config = dict(
    num_hidden_layers=23,
    hidden_act='relu',
    parallel_block=True,
    init_std_down=0.0,
    beta2=0.95,
    warmup_steps=557,
    schedule='wsd',
    final_lr_fraction=0.1,
)
MLP neurons of a small language model. Each row is named by its layer, matrix (up: input weights) and neuron, and shows model dimensions 128-191. Each number is 50 + 10 x the weight over its row's rms, rounded and kept within 0 to 99.
After each neuron's rows, "fires in" lists the words (lower case) most often at its 100 highest values on Wikipedia text that the model never trained on. A number after a token or word is its count.

L13.up550:47 55 14 65 63 53 46 53 66 46 46 46 43 54 59 57 55 64 52 33 66 42 49 45 63 59 48 34 57 42 41 70 43 30 66 40 58 51 40 32 48 65 49 52 67 58 49 51 57 54 52 59 44 57 46 58 51 45 44 32 56 50 31 47
fires in: "by" 14, "such" 14, "for" 8, "despite" 8, "in" 6

L12.up71:40 62 65 38 43 41 55 61 65 55 63 53 52 49 60 45 58 49 65 45 57 37 56 44 58 55 47 43 57 64 60 47 56 55 57 62 43 54 38 27 55 47 37 42 44 52 67 54 48 50 43 38 26 57 37 62 38 43 55 53 42 45 48 59
fires in: "a" 54, "his" 15, "an" 11

L12.up500:52 48 41 61 49 61 54 37 42 55 55 54 44 44 57 62 45 51 47 51 51 48 38 29 47 45 49 49 46 47 47 70 54 63 42 49 61 50 47 50 49 51 41 62 51 37 63 56 43 47 54 21 17 45 53 64 27 49 50 41 49 49 59 48
fires in: "on" 82

L9.up716:71 46 62 62 42 66 36 48 55 51 48 36 55 51 51 57 41 47 78 29 49 56 66 38 61 54 64 51 31 65 42 40 35 37 46 56 49 34 60 52 62 60 50 65 39 50 52 44 61 37 46 64 51 52 44 54 48 53 40 47 53 53 64 39
fires in: "would" 20, "are" 12, "began" 10, "started" 9, "will" 9, "was" 6

L11.up63:48 59 63 48 54 42 51 48 74 58 46 43 45 54 46 43 35 57 56 36 53 34 52 35 54 46 55 34 44 51 50 51 51 43 71 50 36 59 30 40 48 55 50 49 43 57 69 57 38 33 54 48 26 60 55 69 33 44 40 55 49 43 54 51
fires in: "to" 14, "into" 11, "been" 11, "a" 10, "become" 8, "no" 5

L12.up155:50 42 48 41 53 42 47 60 63 79 53 52 50 55 55 46 46 61 51 49 41 30 64 53 65 53 30 39 56 49 39 57 59 24 68 47 35 43 44 58 48 56 50 34 48 30 57 48 30 45 60 42 31 44 43 62 49 50 52 56 34 37 47 54
fires in: "the" 43, "a" 26, "same" 5, "one" 5

L18.up400:62 46 60 62 57 50 48 55 35 69 38 43 73 50 53 29 38 57 50 55 47 67 64 53 48 53 44 64 49 59 52 52 51 42 65 41 30 34 49 49 48 61 60 66 47 54 72 48 47 45 38 46 36 62 62 57 62 43 50 54 58 51 46 37
fires in: "the" 91, "a" 4

L2.up556:47 43 56 60 56 48 52 73 36 69 35 46 56 44 48 33 52 46 83 62 50 57 48 30 51 55 70 50 57 47 56 53 47 59 46 41 38 53 48 40 44 49 52 47 52 48 65 59 58 49 30 38 47 62 43 43 59 70 29 30 65 36 50 60
fires in: "the" 79, "near" 12, "of" 8

L18.up758:40 50 56 60 64 57 44 51 47 46 56 59 70 42 56 42 34 49 60 43 41 61 50 48 60 50 47 57 33 47 35 47 55 36 48 50 44 39 64 57 49 66 52 47 48 44 60 50 42 38 28 38 42 50 61 39 55 47 45 56 48 42 67 56
fires in: "he" 23, "i" 15, "she" 9, "they" 6, "who" 6, "and" 5

L13.up734:48 58 58 53 55 48 44 40 74 59 34 40 41 46 40 40 40 56 63 35 51 63 58 49 49 59 46 57 48 42 49 71 56 37 59 43 42 58 43 36 68 54 46 61 33 48 53 57 36 30 41 46 28 67 34 57 62 46 53 54 55 42 54 61
fires in: "a" 72, "an" 9, "the" 8

L12.up581:53 43 53 34 53 19 47 41 39 61 60 51 44 37 66 44 54 45 65 49 46 33 57 41 71 51 55 45 38 45 58 64 41 43 54 50 31 50 36 45 70 82 51 46 48 40 71 71 34 54 44 45 51 50 44 76 50 51 57 48 48 49 54 57
fires in: "the" 33, "in" 21, "s" 6, "his" 6, "a" 5, "rushing" 5

L7.up164:65 53 46 46 62 56 62 44 53 69 28 64 47 42 68 58 60 52 45 48 44 47 40 43 48 61 61 53 48 62 50 54 60 54 51 50 23 50 51 42 57 58 48 77 43 45 45 66 23 57 51 64 46 54 53 67 46 43 52 51 35 33 66 55
fires in: "1" 27, "5" 11, "2" 10, "21" 7, "19" 6, "3" 5

L7.up734:51 49 44 60 53 52 50 38 84 51 55 40 59 45 60 50 41 71 56 45 52 55 44 37 63 44 68 54 53 57 43 57 54 48 58 43 56 52 46 45 52 49 47 44 40 63 40 63 62 41 55 39 48 70 58 49 61 51 41 60 60 54 40 51
fires in: "to" 19, "on" 16, "in" 16, "for" 14, "from" 13, "had" 6

L16.up490:56 33 60 42 57 43 52 54 55 65 39 46 66 49 49 25 49 45 51 53 63 54 58 50 50 51 48 48 41 55 57 51 43 36 58 39 48 51 64 45 44 45 48 68 55 32 52 59 46 35 58 60 34 52 38 60 48 59 49 28 66 44 52 59
fires in: "the" 31, "united" 13, "and" 7, "her" 5, "his" 5, "their" 4

L15.up439:57 34 37 54 60 51 54 54 48 62 45 40 56 42 56 53 32 61 37 40 56 50 71 42 48 55 50 54 51 45 39 50 53 45 56 41 56 49 41 49 59 67 46 49 53 41 88 53 42 38 45 57 52 46 55 28 53 61 48 37 50 39 37 58
fires in: "university" 59, "college" 12

L9.up667:42 49 57 56 53 32 39 47 70 59 46 41 78 55 54 45 50 55 69 37 41 65 47 43 50 46 63 50 39 55 46 46 35 57 66 44 48 61 49 42 68 50 51 53 39 58 44 48 33 44 44 50 31 67 46 53 59 44 60 49 68 40 57 38
fires in: "to" 53, "a" 22, "into" 7, "an" 5, "on" 4

L9.up245:50 52 67 45 52 50 65 43 51 64 53 58 47 46 62 56 52 37 48 47 32 31 64 56 53 49 46 61 44 53 53 66 67 51 57 29 55 37 52 62 51 65 40 60 52 40 61 55 57 56 31 39 51 55 47 43 71 58 54 35 65 31 47 57
fires in: "at" 27, "in" 22, "of" 19, "on" 5

L11.up683:40 55 45 55 54 37 56 59 49 52 41 38 75 54 60 53 37 53 72 59 60 36 63 35 56 46 53 51 60 54 46 46 49 43 60 47 58 52 66 50 50 37 55 58 56 55 46 41 38 41 39 58 48 78 53 43 36 69 34 47 44 50 60 69
fires in: "as" 48, "until" 20, "before" 9, "after" 9, "when" 6, "but" 5

L18.up342:49 43 37 44 72 46 47 41 57 56 58 49 69 48 59 33 38 34 67 51 41 55 45 45 73 65 49 41 55 66 43 60 65 47 55 50 39 41 58 66 59 59 45 44 47 49 49 51 43 48 32 64 41 74 47 50 50 50 46 44 46 45 47 43
fires in: "they" 63, "it" 10, "we" 5, "i" 5, "there" 4

L13.up212:49 62 49 56 49 45 59 62 43 59 45 43 66 30 40 54 21 57 52 53 49 44 75 47 43 39 46 42 41 47 39 60 60 37 59 62 53 42 42 53 40 45 55 59 56 41 38 69 54 46 54 48 41 44 55 68 53 58 52 51 47 38 42 38
fires in: "the" 29, "of" 15, "according" 11, "for" 5, "krasilovsky" 4, "advisory" 4

L6.up152:54 56 44 46 56 54 63 53 37 51 52 37 53 39 67 52 42 54 56 58 43 54 62 53 37 72 44 63 40 46 51 32 53 71 49 47 43 49 48 58 56 60 42 61 48 42 66 77 40 54 48 41 43 59 53 60 31 51 59 48 58 49 60 44
fires in: "on" 39, "after" 28, "in" 22, "as" 5

L15.up111:52 49 71 64 64 46 58 33 42 50 42 29 80 53 48 63 32 47 49 50 45 41 48 44 68 64 48 73 32 61 42 39 52 39 59 42 51 51 41 45 46 52 49 63 51 57 71 47 48 50 49 52 45 63 57 53 50 63 43 44 58 57 59 37
fires in: "of" 15, "began" 13, "while" 11, "by" 9, "started" 9, "in" 7

L12.up653:55 43 66 42 58 33 56 56 50 61 48 41 49 59 60 32 33 60 46 42 48 56 60 50 51 53 37 56 62 53 59 53 41 31 48 41 58 59 30 56 47 61 57 62 53 36 56 54 40 33 48 49 31 54 45 56 52 49 42 57 47 46 43 30
fires in: "a" 32, "its" 18, "the" 12, "no" 5, "their" 5

L13.up674:43 47 49 58 49 60 46 51 58 40 50 36 73 34 68 40 37 67 63 36 67 47 42 59 59 60 47 60 40 61 42 50 47 43 58 38 63 43 42 43 46 50 46 57 37 67 62 56 56 44 59 48 40 47 47 50 42 57 48 45 41 55 54 51
fires in: "after" 19, "was" 16, "while" 9, "is" 9, "of" 6, "with" 5

L13.up649:59 66 30 40 71 62 28 57 46 69 31 56 68 54 63 23 36 48 37 40 52 50 49 49 51 55 66 52 54 57 56 44 48 45 47 50 53 54 43 30 58 68 47 61 42 25 54 60 39 54 46 70 45 49 46 52 49 56 39 62 59 31 49 33
fires in: "well" 26, "1" 7, "2" 7, "in" 7, "3" 6

L15.up685:57 62 63 58 61 49 39 57 56 51 46 46 63 38 54 52 41 58 63 46 41 44 54 53 56 35 75 29 37 50 46 68 58 42 41 46 41 47 39 60 48 65 47 45 53 52 69 46 44 38 54 49 27 35 53 47 62 66 60 55 39 32 53 35
fires in: "the" 67, "published" 4, "nintendo" 4

L16.up547:46 50 40 57 49 34 54 48 48 48 41 55 66 44 57 45 45 61 57 36 47 52 54 47 55 58 41 63 50 53 48 61 69 48 72 24 41 36 64 59 52 51 43 32 63 36 71 65 48 39 54 40 52 63 52 48 59 52 60 52 36 32 41 61
fires in: "university" 41, "institute" 11, "court" 8, "faculty" 7, "ministry" 5, "diocese" 4

L7.up434:50 45 62 45 70 54 37 37 54 45 46 53 64 38 58 48 42 54 66 41 30 68 49 35 61 60 44 52 56 47 48 61 56 38 57 60 45 35 45 50 56 72 47 51 37 50 44 54 44 62 41 52 31 62 38 55 55 46 43 50 58 38 47 75
fires in: "it" 37, "they" 36, "she" 21, "he" 4

L6.up759:52 54 60 37 47 40 58 63 42 57 46 33 53 41 68 52 38 44 71 62 54 57 75 57 62 45 52 49 22 62 44 54 39 51 43 38 55 45 54 35 75 74 46 48 53 46 64 53 45 37 49 48 47 48 30 74 44 59 54 41 38 51 65 59
fires in: "with" 44, "as" 32, "after" 19

L6.up353:53 50 51 49 64 57 32 61 54 58 45 40 50 31 55 58 56 50 70 48 44 54 47 55 47 46 47 54 48 53 52 55 61 46 60 55 40 25 33 56 50 61 52 43 55 37 42 49 46 52 52 43 36 61 32 63 50 48 62 64 44 43 45 60
fires in: "his" 29, "they" 22, "he" 18, "their" 6

L19.up304:56 57 49 47 45 50 50 55 48 56 43 41 60 42 59 43 40 50 66 43 50 49 46 55 40 46 57 47 45 39 66 53 39 53 55 43 22 48 58 51 54 62 50 52 38 37 61 48 74 57 43 35 59 42 47 39 47 52 51 45 31 46 65 60
fires in: "it" 23, "which" 12, "that" 7, "album" 5, "band" 4, "tour" 4

L19.up647:47 54 46 41 59 52 40 50 50 45 59 58 64 47 57 54 19 52 89 50 23 54 53 52 50 42 51 47 37 60 60 48 43 49 49 49 34 51 55 49 54 58 46 45 39 55 66 48 58 39 36 47 35 49 62 41 47 48 47 66 43 53 74 53
fires in: "which" 43, "it" 22

L12.up422:50 55 35 41 52 42 51 49 41 60 40 44 54 44 56 59 44 40 66 39 50 64 61 49 50 55 70 81 38 49 58 55 51 53 53 49 41 47 53 55 57 63 49 59 45 40 56 42 44 49 40 39 46 49 42 63 58 58 34 45 32 54 56 45
fires in: "it" 55, "which" 14, "he" 7, "is" 5, "she" 5, "the" 4

L7.up505:46 74 44 47 59 49 42 42 63 50 47 31 63 52 55 44 34 62 64 57 38 60 63 46 71 40 61 50 24 51 32 43 48 42 60 43 54 35 53 56 65 48 40 65 49 43 56 45 31 50 48 39 44 54 52 43 69 69 56 37 31 54 70 62
fires in: "after" 37, "have" 8, "find" 7, "already" 6, "when" 5

L2.up39:65 60 67 55 63 39 58 53 49 64 32 53 63 48 48 51 57 34 60 50 43 55 63 42 44 43 49 58 44 55 53 73 56 60 50 42 51 45 63 50 52 66 46 70 60 31 41 49 60 41 33 48 59 37 50 53 71 60 36 43 58 34 41 36
fires in: "railroad" 14, "built" 12, "the" 12, "near" 10, "of" 10, "in" 7

L7.up330:39 57 42 38 52 55 53 60 60 48 56 60 47 44 53 58 37 52 44 39 49 55 50 47 60 34 49 45 48 58 46 59 62 55 52 49 54 71 51 60 55 54 47 62 49 41 59 50 55 65 46 51 20 59 51 66 32 52 15 47 71 48 60 45
fires in: "for" 20, "as" 20, "on" 16, "under" 13, "after" 10, "to" 5

L19.up157:43 48 47 51 48 28 32 70 50 61 42 57 57 52 40 61 37 49 57 49 36 62 41 46 51 44 65 40 53 48 42 57 49 37 64 55 41 50 37 56 65 51 54 46 60 57 55 50 40 37 37 50 32 52 35 63 45 61 57 69 40 51 49 51
fires in: "the" 97

L6.up55:52 64 44 55 65 54 53 56 26 58 42 49 55 51 42 61 37 61 58 63 60 51 54 45 71 48 50 33 56 39 31 52 47 33 51 54 50 48 60 55 54 53 46 52 56 45 69 60 28 44 43 30 41 49 56 31 65 69 46 41 27 41 47 49
fires in: "then" 16, "after" 9, "later" 9, "when" 6, "now" 6, "first" 6